{"norm_eps": 1e-06, "tie_embeddings": true, "init_std_down": 0.00388, "beta2": 0.99, "grad_clip": 2.0, "batch_tokens": 65536}
MLP neurons of a small language model. Each row is named by its layer, matrix (down: output weights) and neuron, and shows model dimensions 128-255. Each number is 128 + 32 x the weight over its row's rms, rounded and kept within 0 to 255. Numbers have three digits each.
After each neuron's rows, "raises" lists the tokens whose logits its output raises most directly, leaving later layers aside.

L7.down476:117125107106120150164132168101142097174101141051109200141129131103132171137202074138204109139076113169136141146117096119137126089191099077149101108112126130120124085112148147146160106140098152088127167126199121152174124097160123118129145087136125137140130172067100071135095075118152122093109089115116148096128150149192109154114112200093154148110180184080124153136132111117125134082115
raises: "\n", "\n\n", " and", " Succeeded", "'\n"

L7.down1133:112125135094136132153073115156122117091142190046135153115108119177148158151129096132130179114125131182120105108128054135127094097105105107143152074116145121198121074106173138180086133111083120154110173143118170074188144156125127114075153106140159164130072094121173136118181116095095141092174169168063092096142135183121108158114115143062169114158088159123102153106149144167136165140119
raises: "\n", "\n\n", ")\n", ")\n\n", ".\n"

L5.down961:121115070067133207115091134145120121083135134092090177133179121098148119132125124120132135097091134129114116098140133186132163177125111159182147086120132167111164126192107115111098112095121149132137122107179145105111150110105095085162115140139129196091146105058172149129083161154162147130185183104064145113075113110122127116095182162112172126144132135129155157103089168153082132172110
raises: " another", " this", " a", " each", " the"

L7.down402:143156164146127130159122154155102187125136127111117143136113151130103088134135153196146167085136138127125111122141135115172083110124174120116096107110137170145150156133071150115133119129109130131149078145115219143085091148149126133141098119110075122111112082122118065103094118126130184111133091099189113132167150115122136171095136139113116111111139167128156104179154107163162172131161
raises: "V", "I", "AR", "K", "G"

L5.down312:170166100111114118124149144098098155134132137103159146079129135119142118120173122131136132130164060171136125143173145094132074118115134124209149121124167151245082144177104148109144128095110163129131090107156089087160126142120205109155108114185108220180114119142133063104110182091126143135157147145091150121116165146110083122115122118127153141166121176127131132147145121154086163105147
raises: " In", " There", " Its", " However", " During"

L5.down1459:092111108085154145124148084106087165158147121127188160085170084102126137178079133124092136061132128131125090174173103188092094119193188124109106121122129039157114142117212160133146126135101069114118193096107142125139139120113163160108148080084130146152125090099137103177104134140175160087147151164139145090130089104155136099168125184117147177083150142106157143096144191180128143149063
raises: " |\n", " |\n\n", ";\n", ".\n", "\n"

L5.down828:167087112091120119079155166082115169147130082082076187077198165110067091115158135117103107104137129141110108151137150121121121139160121166156104125090166148113134112192133165108166100189086125116168166129158137064121158159101147104151117166126156176115111123141177160157112160107131158141152167096061147108135176168119139086098130137151140126105139138108149127072098113156102156149158
raises: " their", " this", " these", " him", " another"

L2.down925:136073122119112121121114154188105117155175157067135132162122139109147114102104144149133115138120102117107128134197113134143160136120172136125157152115103064079169118150148185110139159193142114150131120153140137125147148155115090156099089104151075080134113068077151144108182086097138155099141192125140156138151112121197110092126083149126114048121169062131134167101127114166114091135152
raises: "):", ")", ")\n", ")\n\n", "),"

L7.down792:186127151114210146152111209132184135126111073154159202134128146143107120128133141165149084144091120175117077119136128099113128130111165171125152102148103136186128129052160121200072112100140130159151132142147080072102120171092164174061119173149162193110109130167191130105146052125168164137107093150083128098151116121113153115116138067087117131149188089112152136122112158154095164170153
raises: " Apr", " Feb", " Nov", " Sat", " Jan"

L7.down1321:119085141127127126131117046153076127149155128145164173131103164129132150110069143153108102138080130169108146127112154123096109149135111124160134151126082127134138109136078144166086147173133153177099090122178166154129157143124079171125134142168088132158139122172192176125161133156135187142118139078118077025098076131133165115172120119134133165148126099138161161128124109133101179145176
raises: " which", "]", ",\"", " where", " whose"